Part of a small language model's weights.
Size: 16 layers, width 160, 4 heads of 64 (1 for keys and values), MLP 320 SwiGLU.
Architecture: RMSNorm before each block, rotary positions, untied embeddings.
Training: 123M tokens, 7532 steps.
MLP neurons of a small language model. Each row is named by its layer, matrix (gate and up: input weights; down: output weights) and neuron, and shows model dimensions 0-159. Each number is 128 + 24 x the weight over its row's rms, rounded and kept within 0 to 255. Numbers have three digits each. A neuron's up and down rows have the sign that makes its largest values positive.
After each neuron's rows, "fires after" lists the tokens most often just before its 100 highest values on Wikipedia text that the model never trained on.

L5.gate192:126139131141179155140100158154154117092106104132143143155116172162093144145144142141135130142153087150110151108120160155126111118150149125125140125113080149121120112104108130135116103123146148110116086128130181127115130170124115132128156125084123076150158163115154157128115159131101144101101130147101135124126125125134106160167099122150161066132133100204112109118142080104151149141114136168150053149118097145125114143154143087148099120124139128125144124126116138134130155160156183
L5.up192:150135130133141146078177096137126178141173182133119170118157131101152120157136100112116152126144088128107130151151136107096153120118123154115131146152124118132162098137101155139138135166144159121106080111097132109128092127168178122123195110138114162144078130143112132115150133170147118105133124085111136155116182100139136119200131161106128073135114137126113134151092127160154177125118132123145076129116126137119099137122099119161133138120141141130117127166138144155138121145124114
L5.down192:129140107115137145114079144115108135132136090102134159173169169158136164116159109109132184135104150124131127095166152137142100147115165105154153083103073146117131125118187146126128091161129170095127131139084126150119112139153122120149161096141112168109139140139131107144093142096133132096136130148098124120122152131147137144124160103088115052140123122156115131154138135129176148117121131107085098148116123144171129079110124156144164114095125139155129132131148103147152126124160089
fires after: ",", "p", "th", "sp", "om", " sp"

L2.gate240:084136132048117146159138137065096111122157113122099105141114124127144116156142118094138156158129124156141098100130154124110130110173155110129124135173127115139104110115138087168111122130139135129092125158142134119116137139141135149158169093081140110147136164115111118113153165147116171099128114130073140127103161113124128175145150145114108087132148119175118138122138168134145153096139130156153123119138119131170134113111116140127102095117155172142158104088127116106126186097074127
L2.up240:137119100188117124156149148106170141141128146162162158116155156103124157139141153114097132100142109131089146140171157094112158131117149120150112144148150133174123087144116104149149130140140119116146178085113166136123107111150136125110135126164134087128143150106115112123104178149143140129122150116137146145164121109094133098110167131153135096088126136158130160156101097113111091141110155125103152126169151130154118122143122082128074173112115115175123158137133141161136183098173138
L2.down240:111130114088113093145126122154142181124146121103128144103107110157122110119114150176148109169082144074160138112150132152156139130126137142134119136149084116104131136106126115123110084116127112110113085117113148131092119180126160123124158136112131133136183119102127103096099163100115164068091144109116173069172137121145121186152105113116108147119116092104142092137116169139121136113129102157107118143089123143151115126124166136150122140175126160144140121131145132093137163130141094
fires after: " g", "ail", ",", "et", "p", " Pol"

L2.gate254:131129139102139147149092132112121180157076103135199115124153111135115159130123114120122150147081063140152142150107106143172120109114145128117107124126149121166132102114158120139130106149109131113168094148178123135134141112130157162152155122166113098112098090147155132168159136149101165141156137166131156159123125124101108124138169128152127099146137104171112114116126111156129153103159105099111114140195150120141152146132112116110122102139147091111156112169119138151119156180145147
L2.up254:133143121154140129112134124094123104132129117098132117114150104121118094153132134141100121138122116104096123127133154140109153128086140103104156116134122112125128131117112131135116098119152118125111124108122163148128156167106141129088102121138129134157142138118084107062130186172177129162151170154097054155154115146133133128119176107097166149143107113088136173129128114107121131097103071133148118159137140145086076131160122133141116115088156080149166117137136122167083163142165149
L2.down254:118179136126113134148079084101092122136086143148158122131178099150144112141126121114146126172094142112157113136136162145161147144104112111110122143153127139150146118131101129129126136145144132086171109136153101145111152148086138187170127095144126105118104149129146123097148119114123167085132186165098140135115149139129121086127130112141156140140125118130121125120085114155109179159163117143165095113122119154160157128119124141118105139159138129094160184149079129155151162096137093
fires after: ".\n\n", "\n\n", "==\n", " |\n\n", " ==\n"

L2.gate165:146118078147111120177115126157118090116112155132129153130149113131142105150117142154088184121107114118169163138130138094153177121140147083096095115124132120106135126126129131149128097158100082128113128152170118158154137130111151163162096125076141158161128072122156098113122148098118147129144137099081149108148177129135125152113110086120120125157108104102148118158159121099088117132168170128116106164181143135161143129126134131142126083139116131094122114109147133095123145145130169
L2.up165:121151143167127113125156094129140102120113173119133158125139165101169171168097180152090140105184157120120115127115160117123154099141156114128126127117152106140150147178112148103144101118105160146167163136141116140154134113109105135100145099180155119091111094162109104101125148133152116132120115111120168136159156123181146107130156110125126115137099095118121111133139138160158133151120138133087063124150093127159159133139130103113085080134138127131081122111132165143130164148128110
L2.down165:120072090153119114109065129153155122147102171128127075156139130151109144149133130119110137113146107113139115113130125089128120124162139081140096139163187104115124125107128144132076103172107135132166116115127126081119112149139160145115097085126133115143146153168141099098160140112157111090139141145106097161150121152140133106062138170141148159114148157118108140135125125119153127125118106109116173140102171123084131170132163162090115136091124106095103137128110121112114113113138141
fires after: " S", " s", " H", "S"

L2.gate127:122147032153087149131142142124097124117153123133107144126126123107124134137122122105124186121148122143093129177104131101099122136131136127067094133087167127105114108144176142137130132094127124123145116122088109117154150120130135109157140102098127120146143118115128159139115108125094108142157153095066179148143141142118084157160112169102153121128097160115120135121177114118128111112092098122131131118095149173105164117150115132156155114129113186137136134104135111153089154144140151
L2.up127:110096103148120128139142129128138141091131107127129121130122126143113208090124150086118154142139117130145130137127086133202095104148124077121141158165173093153123094114129098157176121119131187091101129144156123104129124123158135131140157127125099143147143140161148101105093119168109151113139102094126119117100117156171159091147139153158124117092106109115111111113108158099148112123144093138152114114125138069167132152149148176121133117141089105118120120136110136140107134170137108
L2.down127:113134076128119131089153101125127135098108156194127142159120118114148103170157142134127157165136132122101157161095111091136147128161131117080167123100090109116139094141161169142144112127151117111148110129104095115137136102130101110109123127094097100061110089132154108113117169147144106147098166132087127100114124113131156145171153148153163099188144092105128134139174150136121155121115122109118104129093112169104132111095099136114173113126111128144128120123136122130167136136122153
fires after: " c", " R", " r", " d", " Cons"

L8.gate105:092071112119127151111080190126093123160099114100176136132130134164111151106134152118128133107115119116131113154098081114094112149110197125128065140134151126125121139124108149118159121151119121140094133113112110142166150156118159128135121139129131124156132153073079105119116121138095130135124134100107142126133100137130148124168128149109102150118128146126099155120176153129074075080142116167103137153130086105130142159130137122131141084173133128154138149144096146126090120144114107
L8.up105:110112155151169122110102088117141110146113167105116122135116108191144110133119156105157082161104121126122144125173163145148101121120135119184134122195120138107121160128165140108104097133109109132075126159169131134139097060108161119109122114096119122123094115097115122134167164134155110134166108135122098114134113117125148161152116125124121176148110141122097112120163117119168141104161116170135128119129086097142147145104165126082142147121117094127093108109128152120124112121095159
L8.down105:124157129134123177108153126103144141112153115120133161145132124119142124130119146138147119142136156096113140105113126130144111137116158141153077165088142081133154101140096116145177068095101131109125174116154137192109165155152134159115155113129176089129081128068146104143102065126137105143114121144133096170110126131119164115159127136108119117139144189157121137146159158153117124123125093132143111132117152096126130125106125151136091078126111118137129138114133192141160120125131116
fires after: "\n\n", "==", ")\n\n", " g", "\n"

L2.gate52:153139107167105157178115151106112141158132131128150145105141158102154189162130167159105113114132119102146123145114122139122088116126192155154132135163118120115097144149123120126107133072150157133111161138121112089121119162071081097117141112113119148121111144101136124100089131140137149150106105170094117108098147097120147148125168133126099141143135112073173120127128145104137151147156118119113128125129106128141124173156122148191112125173094149115146157136119171108143171108126122
L2.up52:140091114133122146128154118097128133153106158120124107115133152115146107161120142140076087130124138091134117126130180095129108046179160106109124162099099110130132140113110128123101203159149139139160135142123159136163167148118134133165168172116150123143121121147142054104115129106135140092129142103069151112154146105096112139104129118150159139110100171116112115137116137140136126104136118133120175121147125097091125138097122157145132101133154163132113146138149131155104093108126134
L2.down52:134137148112126131141128106168094155077120122095102119150111145102129135130110133156153124101106123117150133152113128109177116182201115150190121145092166155118142098101102133137115123124159116163113116098137118133119141134164111165146118100090144097140132144138091143128098106142118149140127128100087117123176125103155131118121133137117154086133102098120174136139137142090132170083130120129161151160145112135103107128108141081182138145096153132157141110163155120164111100124150168
fires after: " v", "v", " s", "av", " K"

L9.gate92:152128154105155161147127180132149085142133134094144119095104129132125122123111128122101092120184154146136141127190150158116143142119118139130145114084069140163146144114115106126152158167112085149138119170150139093135090158162113125160140152150108175157112150164140131111140119134133145101134122125136138121124086163156110135138119146120118107100131151177118133153121090155091105127091100141139130151153136144117154124129107114051044130159143131140124126117103151134141129139133117
L9.up92:069092178111191150111166111161120085138106134177135127123107090104112140098163115159133100116152088150153143172141155098117100160127158115150101098138098169179122110130099113131120148127141165148109118147132134117129120131128135137129135133126124123126113145096149159146147133191160168134105125117115121104144102161140111144139103181124146179152133100121141131097153112116133114104148161123080079122112141137143117142151148156132107165132129183126126154118115144124102141132119151
L9.down92:145097131143137159121163158129129127170120141120103127116059107120115149112114151139109121105155111105135213144124137149079110163121114125097141096126165128123112121166145128110116148153098175117119115119160133091155128130107143150102131126169090145122119126135135134102139140102124116115131142087124137122143103087156154110190113148154068160114152139089153110149122103129151116155097123101079124080126100135154111131138160141079074115159118110115132115098116130124151146154127111
fires after: " \"", ".", ".\n\n", ").\n\n", " ==\n", "en"

L5.gate319:096139110090127131141122106134153158143155146110130152126126162091093127158126107155106085100134156119137108157138147164110118136109127138144119130129103109127142113170122130114081189145092143163107109122148132151136068112136144147134157093140168142142113118110167170080150159122182112101127146159111117092084176130144156186117164166154153134152163118134131112154135159089154116134118148090115163129156108126136107129138150123159103124123122114080103134115126108174128111129121117
L5.up319:137139106120169139120149135118182144117111139115125143146121101143134133150126154103145115118114130135126079091145136166093116135127156125138097144108157151159156109110112117125158137068159125131141136133114110147134097101131129164151131124094166106173106101135136171113173136120121140120138125145063152088104156149122117108137082069090165118137147114117172089157147207110115130179104112111124106136153157142171114101161155131127116115123169147135147125150111088136131114122132146
L5.down319:111129174157113125086135103107132141156113119107154135188148117104140113116109134112140169115144131138125157121144091083160136122145100108120111134116101133106141140107122126166170067149101116101141124140135123152120112123066119114141061093166108185131175115099138131154125136136160097115143116122082119121128162119146130150168135147134099117080099114171115126132119120166114086105126156167134124144131091125102117149130150112150143105105065141121163092122127100145100130142126132
fires after: " R", " N", " O", " G", " J", " A"

L7.gate40:102141138109153090130152153102139143152122156129125142129100079122139097107123124135132115128101099095095157169156105121159093140118156152089097160179152124109128137150091102055141116142140112105108076116090132132178164149145127130138168143134091151108142158169144123141097068104080124110123127085127136132110106135142091132159154139154107113135109110114126165126139129140112141114135151148108138133137102143134148093123096158178156126138097131150131174155161119139151090128125127
L7.up40:133123098108129150138160112141133151118137152115098128110136119106144103151106103093123116088144078122141117156191096101168132156124134137133169157115171088134181129148120112137134112125116138082151114085134107091173136132146156154082136128108106137142137152151109159170104106117115161116130119112125138131139132124124082136184132142113128136142091164123130145118133149105142138160138154158084139151129102152099138098079108151160171173119130164170171140155135088142102124152123141
L7.down40:175124078116152150131171125128120099134171142177131108140108165138142141128095117146114123170100087107127114142118115132156122107118061124100130103114125120111088166134109164167136099143082119107125123157178123171087134132120146095082143149092158128134130121089130116087190118105114155146119161136131121109146114149127163103164132142144129155135086097131109125102147125140162159122119140105149120151128124106145164121110138084134154115131162171108127128151103088143127149163131121
fires after: " d", " c", " D", " inv", " ch"

L2.gate114:108134191128129129164151087128136132106139124116135127166114143149112133142105153147145157136107099114130114148133119140174145150126149177152097134125128117140143129137076185145169128130159118118139153131188161166133078174152132138171143159137146114145092165145132144136145189161117137145086124158132123137128153110098092131163127156115134141133139124121138142134143106111092118113116167099119130139180107157100142142131126161144139160164177116119155100123073130102120101092121109
L2.up114:119152122102129145166153112139150129155106112113153137095099157110119108150110101109164143080104096080142125091127152110147141185106148129127110134109168099149138099127190129149084138095124178124127149106131145130146114116125143124134103118094107138128130150107101133142132129076151129123105143132097118111146100133124079110123155122131127078115145163092125135145133169107069109137133071149156164137131115128152134094151132109169075110162117087096105120143136089133097112153117142
L2.down114:105151153118127121114183083151119137103105110070149110146125085120143140140072130096169146136100139142111110084089156118123064157143122126140112113129169140140107144145113133136147112122145096134108139134143188141100134155111126148117140153183141187149142142133121120129147100150151117126121151125155118205136121114121151110147106107091098139120126123104115093141109134122103127100120180093106126143144143129166095110120099130088173121140144154160129111166132105098109126120110114
fires after: " S", " J", " P", " V", " G", " det"

L5.gate147:124104127106105144088113143101120108130096114112106084117138138116123118149112136104095104091150106091147119121127131124149108127059159108126155131134184156126095121095120068141149120165099156097131078118101111156147143135123129139143160146100115095142099142137116080105142146187164129126107141139106119154161149136127108073152129113097104112101126129170082185145138127157110170112141165127104130121156105106177129118104115120107135128134158105151137148120123121119139125180143145
L5.up147:104154125172151118111123140137160107138170128109098131152125124164130133130143133119145145119155127134102140135115074108131130150152157132171123135140108137137112162136121136115130108127116105123130133126160132148131123147107105110171149119173119112152157104141108098130103177143117153116159164181172119134127133105184141145064150100109150161135158091163127131113154128114118132141125193119081159163152134112105095124204129125106125088093144118156128168158117165141133106144172145
L5.down147:115097098104150125091138145148171115096143129176162124117143142113117090104119108151119130103083161114100146094147112108134141141096134130119076104167136112129112092117160127162077118126127139129117145089186117138142107101126102117110128074141148151138080099175130098096116129104131109147137141160148129132140100145141180139124109149155131120151108155128106157172187099159173172113161144118096122125144118132144122109115154137141140124109094136119104119166128112130153184107126129
fires after: "ur", " Gr", "ir", "al", " sur", "per"

L6.gate265:152171107133124117126148116138134103154114112098129128131111142151133124116125140185125123115105070203147142123113115126150148085156134093130101126117130153154116108172128094158156144156101134109156144154169102159142099122144130131142109138161148111159126149175112126137091128169124156100132114124119131148134100162161080173134113106125148179138127142112135099122179089110157131101158100148129154119110165134143121160153114135093110157151148144155100079119123154158094158154111113
L6.up265:113120139139112175128068112132138077152142086141120145103155107095168129112161116149125104116151140143101116097117144166072135114222136104107123116134132124106070123155097163132146095107145120151135099158143124140148106121103126154135127095117116124113125129094127122152105144102131134106096106169119118152106134120112118117121130130102136178123152171148125127105104089166131114083157107183139157114129139160129115117149136139106121101148170159128144118170119123143145111115114174
L6.down265:111062113140107106143121130107153113138123138136143158095102151140132164122155117129094109168154127098138105099106140158141112157099145143152148120146136135108200186132149174117134142135143149165122164158152158107139149104158116175133111099143113159102140130114122154122174095065113145124164156119153112130129156153108166127085130137134132159117139120105127147163118138150159165148099147117146109121138096158150141120101147150100126155146105127151113118089141096161134135120076159
fires after: ".\n\n", " S", " s", "anc", " =\n\n", ").\n\n"

L2.gate21:107103120120112176136119122101094151123143105111082145103118091146131096121170175169119113113132140071148124122123161117100121088166128112107121123097140124127150079129120098097154136109125112122121101131101128144127144147119139187138100115135156104128170112085114137148170133143108122110131116110179116160104142148174124138166090122138161085110164129148125131087162134105134097155137088120102158162156135140121155077090156122113121109097130148126131167128147101146120095144100100
L2.up21:155145140151138103209166102151140137160149152156115161102120084128086109151114098112126145137116122122121114128133086180106131168113112075103170136077155106107179128142094104128168110145122144135111124129113118154103120146107085179135102118112134121090102107159142130173124121131134147138127128124122147128099122144133113186158106122149114157104120153144157123098115137132103087119128138144154150113125156102148140107118112124155142129156114112202122121152111168116117116145110108
L2.down21:137128103163166119138146118141127147152109105134169143096093108178097097128142158113116092155125138117140132115138181096157149115085179120136117103142131117168103118107104125108122115111115089090102137139164135047130116159164119113138127146151109175124124105168140109135146122117133148149154149093112129124099124128130137116117138166131135090163128069106134126126118095149167166142164081141177113101115128123102124120128169111118115166105150103102126132147118131140152091131169140
fires after: " L", " I", " m", "u", " un", " l"

L2.gate4:140132117146086142135118101147156172101144129135117147134109132117083130160130146121153130153103149074133152099155127142156170150120118160119153169150098106111161094129146137110118170091110140104146107097109111151127122134122093134131123120173091191143122159127117113169095103102124154121113095098137160122137160110107084138160116145081106113125124130101154118101138141148113094128095142116152108151120103137116120138134122138152099103137123188124135074119105088145083082155168101
L2.up4:152176151137111120177123093116155164134121090152136089113121166103083122120120108127114146137107109118139132114128117168121074096126106120124124094165191086134118149128136135121162100108148149142127140176136116075162122128128140134076129122132107152077117117122116120158080147119111116152165112133135108106168134135155125095116145113132120111152106122171130111128147129178127135076139130100116097142111110162108136151178113105154109121146099128115128145154160152156099097095174135
L2.down4:095144151158124115154096149150173154097095125146121109157114129108141101117134129106125123137107123144128082185098161151130131127075147133159145138112090134123138118146125140135069144125121136145106122092089128115165168095157125094128106115111164150099120145125114158103124107169132136148119147093133142134112141170145103149135136068107151090103131120138163109126094108146115116181090147163163151103128120149148094151141110101092101136115116122120121085189105157132114168135104147
fires after: " D", " d", "olog", "andid", "oc"

L9.gate249:132106125122137153150148150089095142124099118136120147104111083097150146117141120117144145113168136144126104114128114103117094136123125091163120125113110122093139183153106083125125134141107152134124132172109111154111150160143138121104162129201099144143126121164102137090106099109119152114167143100121120130149154154171104189126109131113178135124165132127170108131141156129101136112136153148137133166135120133090147165122110097134130141103089088213130139105150157159126104149128100
L9.up249:140079130139086104102075115105106106147142141138110138122130101113087125111109139095120159182143128126092119116110161133049157210095108109159138162150175101103155159156172128142125133132105123111099157116135100130126109083160107115098111118116130102114149169132136099141135129130139136147132090124160119116162150138109131130097128113118143123158123184139123107130160121119128103119139131107111095147128128115155112150105152121174112131168103119122152132113150151161135132071132121
L9.down249:140132148130102124131121132114146105163127132087178129105101073170132129166119123163166129112121130110141094115120112139170114105123144084119120128109121132127090182176150104233134101126120125102150159158125143129116166116166119099121093111135116154137124113151122144105106130169161146134161127113115167150141108099132167115107118150134153163165100131133157117131097153147112112120151130115157161127136115078164125137159126106125111122089154121154123128138107132131109126114174170
fires after: " b", " the", " m", " l", " B"

L6.gate178:133152169134120121144104110150106167119138122146158152166106113136131107141119136113126176146127126159169104126103152159147117127100171143065062072159105101133131093141135119148118117123136071123121100101169094173123140096107114116147119090195125153129128141135137120139178106073104145165122123150110121122156154131117163106121099159119123109115126093143097102111142114108107125121157125141142175099124146172110143118118120096132139168156128126105141104099117143151125102115141134
L6.up178:073138162124115129078135166104130144165074109145125116136144105140119099154070143072124126148117148081157134175164132194131124138122131161109134129136124119131150136119102114108119155127125143148165174116131088138100114169131103174150151110133137175099073124143129090084135150121130153134147102149165116132145140132136127102143158106133148140169129125094124125129095105151119141101128156120143091119153078137174154110132136137116128132121145109136120118137161136153097134119140177
L6.down178:158206149119154185087144161112155094154098113132122094110099111127153095079153143129100115144130132154146149100125119132104128127091128131093121133123108098146120135103060119111141135120093132128133120110176114125102152119117109171137116113119142139108102134110145146081124142112114112147145122170103184105180120133145116107128137127143150131144067105129180136144159105130160159122131109144134143146136119159125121189143125112101178119142150118137126120135131096106107163140161114
fires after: ".\n\n", "\n\n", " |\n\n", ")\n\n"

L10.gate223:135172140150165149147138154125146173169160124131110111120103113104080124123185150076112138111112146145142108169140109117131103145129087108096099102149057082139131111128122157117156102163127126125121169135139145117149171132105130140127135123107155136126132122107093116103165141119100123118106144088115132160130117128083088097144152131085138069161128131117138137135118120077151149144067112115143132155117175132124104101126156145140142142144147151097090113140107130104086121125132109
L10.up223:110130133087179120147119163075127175115126128161151101138103128132072174105123131112149109128106128143130093093128130109134108178157109117121096122119094123107124137141098148115133118126117170144096152166136117129108149125132110162123144178144128139104116121116146156114155125141100120090097124149112164137123129151097126106112085112128112081131150118137134103104133100124101067126092106107146117133092087125094063127137097125165145119091139160145129085083124149091138141119113084
L10.down223:183123134178106142120155112153134156101171121134126128134128130165162125154153084095152125087137125101118127126102118134114140133108107075088118094182108152140092157084159147141154128097160132102128176104155136125129125103134143137155124129093132176130139116152112105102155099119129120151122152101088100147114119096081126134184162126138136137131138151142136159163124126075114129134136161128101107133153122098157163128100192091168120099121143122098110106128109141133121117127144128
fires after: ".", " int", " im", " sub", " Re", "es"

L5.gate258:159139140107125124169110122149115172140138079114143143094126137096131155179121158101076130154119116109129087153126143121174135129149134135156132136077134123077144116095170129103131164120139162124138150168144097148148088160128126127162138099086157095153083155141200109162143143161111146124125152133123147121118125113151113145139108162172129153130173141104131072131151162124133113113121122100134171123113116136112147114107082084164158122130121118128133098110130112111148131139114131
L5.up258:132134091139110140143164093107107158114129138097130138140112107078122131092159130130163131118130123135137140143104134123160182110140159090169106177119101179149138147133073165098103143143208091129165139131131124140144150196127128065135107130086137130087124132094084129102124129115117136152145135142109092105140145142142102147137130087112137128145111157138127131112120124166135142140089117137123145133156157154087138142116111151106099160129107156132102139123075135144115108145143126
L5.down258:118125150127143186100127150203130109127141104112156109144111171129116083063112073139131152143101163122146164125128112126151098115124159123148127130127124128126101162174145137161121147119097130114100123092141087149109109171123106119126113107145122130132125148105138108119171148133104157123105112097128117155114143138136125092148151118104096110120102096119100092100095145174124191117097114086111108146095163135093166123102123107127089156132106157119124155161133146155127120098132148
fires after: " V", " s", " p", " qu", " L", " v"

L5.gate83:149102107126094171134131101091163100123113095165143149145103072118142146150117109114128156155137131109109076149166144149134108130111172129111104140103148151157125128093134164138124126144113128134136066090161137150088142112133139121178146111141121114090135096069145145098126171107114156129128153124114123175135155135102136107184168089168094142130151100150170128129135113124113099133139089133170149136085119138117175139142134129130106161121136105126116114156156127141138163143119117
L5.up83:079131114117092120174130127097121110138149123159143145121142125110132114081134131136170144141104138155137155105097168150174104191144127149109105134120175155153130125096135136158151135076106068165133131124098114137093176122144108139153101136143141153116135102073112085094119146118154166128135142150122116142129157131111121112153157093158147145159143128132151122073112093117088127111141108087159127125151125174124138174127104124146129133139145123136152104164134148133122179139129147
L5.down83:150159135094085143101140127099143113139149116160128150131133097144151097117121134130171129179104133161180154143127156131130124117119081159093158127137137128126159119131130132164153150122169082133138124144129127105092157161103112198131113141114100133122130136150137137118155164137141151148115160133098167152171159133128189143110161118147170133128074161166151086152120112138096147126112123149128145177125156146141139150138119121115193144119172105119145103136154103142138111105130127
fires after: ".\n\n", "\n\n", " |\n\n", ")\n\n"

L2.gate218:100133137147072148120114144084162102155113149116113079145158115140131115106094168129110091119113130074144131145156152126094100133152112141180082115138171111120126159129124144144105128166097102129123139077117141145133141134116090130129167109104133123104150113119107142150147107120124170173143120138120169087109109117106105120112091119108131126087133119152139153113123139166129153122120195108108129145170124103101157147146124122078124129141144119123074153142114121117156076136164096
L2.up218:094120146165122099139141157144134114159132136113125149182153135084109147157124172147114083145090164115108140146130158134151116145089167149157129142129159130102077116180121151109171093126097103165145092111115143112157105124092140134137117129164160148140139082126105129138103124151128140121087115125095115133117185144164110120112153095126138137124145126099126155141134098135139080119160191141108113164155127139151131112141106149146154111137124122173156098105127131178125125102147156
L2.down218:087115136112150196155122157127152127140093181151140111133150164172162137122111138199152098120165141107103116118135097120126126113162148115136068144127149082122081153177115134149102124093124113133152151103141099150141121157101136166122146107110136154150154152109136089108146137146130130148141123103139107083145116123137117131149127138099117152089135131145133132090154123093114122080132142145152140071117162147114138130115186106127160143120109144104107148104114132107141155139134163
fires after: " S", " s", " sur", "f", " Sup", "ur"

L5.gate270:100128122137115112138057159152131138130134123145141103156144151109127110075114174110138074095152145130145098136156150141117144114126119100153099095113164181099111122131158113114093131145108083141133125153112108124142151118143139147167144141136129109102172140119109179132079100163156110117126148122120146128128130115115109099114107144179154143115151137143182172100129123167133108168129129112133142146130091148128152104115124093120168097117090128081115101146121153168135150162122078
L5.up270:121128149084125121132101104149109128163112147139139139117144151115136097114109170115111151124142138129150164166109101117156142145108142124163105141123116133142114110128165164100095134139114114096146085149128109155165122152119095144180145118080154117119147116130135117139111093099165101144137138169150114155110096075106047085152109128111125133113173141156120139113167143084163113137115101142102134131143101113119115101156110103122146131048143117136135122138153134134153100173095106
L5.down270:132068130112104146149129155117101137129135158162081133130105126123111113107132073116161110141144131111156109185136098164139102110146122126162073121117157125142127107168115116146128141112149108144111159118111094113144095127158148112161105082141134141131170104085122138133127119162156089129098147095103091198126130118131100119088114136126147144133148140148143109181113138100110172114168185141116136105146136147115127115126099092102163104108127126137098130133129181155138103111111112
fires after: " s", " n", " d", " Je", " S", " qu"

L6.gate34:115117130135113146101127148134073163120131125119166134194138156159103125123139148111129136101201124137131131133124158114109120084136131132095075057143128090129130144118142155100118114176084139136151136124087099134102110156126117143113103098131163129121166157135151130119166115099135110141116118129143125170111147145095126156161144118136108107134166125071148143068127175123119093123134145115174111116120148115120139150137150097084108117137157167095089126127125136104101121143117137
L6.up34:110128146109151125149091115118122148113120116095116092168117143123131108136147135093113142097131101129146104114156173119097146134117082151124148095141158156112136142077141112159128166180127155117065152153110110127067158107140147086124163135103120156139119142143121123145134128126112147106116116152151109119188160171095102142072102138141117155166147132121119123136114166118154106107131107120148128084129123146099097184146167127112068093137127117108136131110130114133093151137155110
L6.down34:162128116100141097104132127083153155133122087126169157112165091130127164151130125182101123127109140121154168185147098138154119146101140151105089131123116086128127103130088153142124087134129135126100111089135121156096095092145092134157136138065147141126122096134106123111141139180163146098153112130095131104112119157155102128155083145123113120141105150108145140125144153132101112128084124137115117178102147138150124105143146099100103150117112128156123092164101132132116151180162143
fires after: ".", " ex", " Ex", " im", " con", ":"

L8.gate199:152098151142117098124102157141150153153115116068144135135116112131120117121148108157149123145172130156143127163102106120084145130080142124139101112121179099138133158108167125126111102122127110098144127142128117095164138108151164110151140105124151106154113099166109108127154130175146159152105182114132145142132134127093103107139116075151140124137180127140089165116147168121109100173105075124131122120139125155103140143177093118107131109080131150161133167121117102137185144133107140
L8.up199:135109167106099108150132138103126165127122119132145101147148158133149138119111144169121124141169169110113119176136094151173149139115096121111136147092144147180138142132140136168089122134131136103137025122097125136155138139154104119131146110144124147092104155143090112121160105164167114145127146149084141142139108097164136108116118131084138113149165119166132123128134121103119130093146150134133103161128153120111198123129142106129127124121158126110128139082176149165133114143125172
L8.down199:083153092129102132128113096148144119093163139138162120126157108144156144146128125110135138130137129127127120071136110104121146148140122117088124096098141153106135117122017119128114088156138117141173139131106109110129119183101119136145128129159091162105144162148133135129100102146163109113115180131111117132104127133123123131097180170171120157132131113132139141123148185142124105158112118121114131133074131148150171153118118116120156155119152149131175122123120132117093091120094157
fires after: " Be", " un", "e", "'", "n", "own"

L2.gate274:133110123138165154093135133121166153124098112117083145108103096117131170079125156127151157141090131076131133069155168159130134118148145116124151121132147146149155182141162110121110179151094130133162120111110139091069153134111105168100135113170100138174121166152137139118136100135120139134170099127148124159159133146113119099170129125091135120164172126114110155108147123130121131144128159172133113117137104136119123135190088150120141129124140143130119125133144112117101078139125160
L2.up274:125120134145153110173111146139125170117121115106146097133136104122143184104128159131124074079113121066122122081093129158122106131143172116099100167132119122142137118157149085071132175116102116152124124115138121189101101118133109120111126111105128137120128110135143113136134096173126122142114165126139150114133137136135104107167130130134131114125097121109172154129150118134078130136145115151112124084110096139139167092113084138163149127146145137166166082122098080120097094103149137
L2.down274:173123109111155152166135106084116179156113146157153084137093121104152157069081098133140131101084110112135176104136169105126086169113137143109143128133155119107162170101154097142135119118120131128143102131109105122114145092118105110106145139075119148103155120145134109116114094135163135100135139103114126095123141141168137118147120099115091132131089124117106091151142136128129174165128111098142080116134119126152117131142098124113121126142152124091119121105116068128109077110153156
fires after: " D", " d", " El", "D", " al"

L7.gate52:104138165118147118157118107160114119124103114078118164080113093139087111095164185118131157106175158134155132149098196113113104140106181138137158101106104169133146121140117145108125127108135129127165066104119111118160128163142131133099127137137123139134147104139137137119141166101114127111149123093138160137142097113145136111133101088155121159100134139113112107126100137121113122077171135146120109135111144119173147074109113121142092126107139108119090158072141131143128159140162115
L7.up52:113112132129149136127096102145135114109114135113114112116121169120097107149127099144159118106160106105163122157102117138115133119097158129183175133099137117132184140071102070128179112149066141115124140157155096088139108130151150143162148140138127140137130139121144117146144135113120099130171125105138125101148143136134113109120165062117109131165128140143126126113132163181135116122136135131148128111128130157156129090196070130076117136156110118135130108162115138107108171115164109
L7.down52:111067120158140122126112164106107151122092083139147124128124138149122124102090136106132116119175130127103095111139152108135084116093126130150106146135114159131113146128134140126121121124118121146165136116086099143135089140117069116134149168170135129108108125134106134103144087134106159128144126120106152100141100136145126096152103176155132114155134090135131124111110058118078150093142172142094133175141153125140177161162205145115106114154144127108105121121085120149123108100123130
fires after: "°", " l", "″", "==", "ian", " m"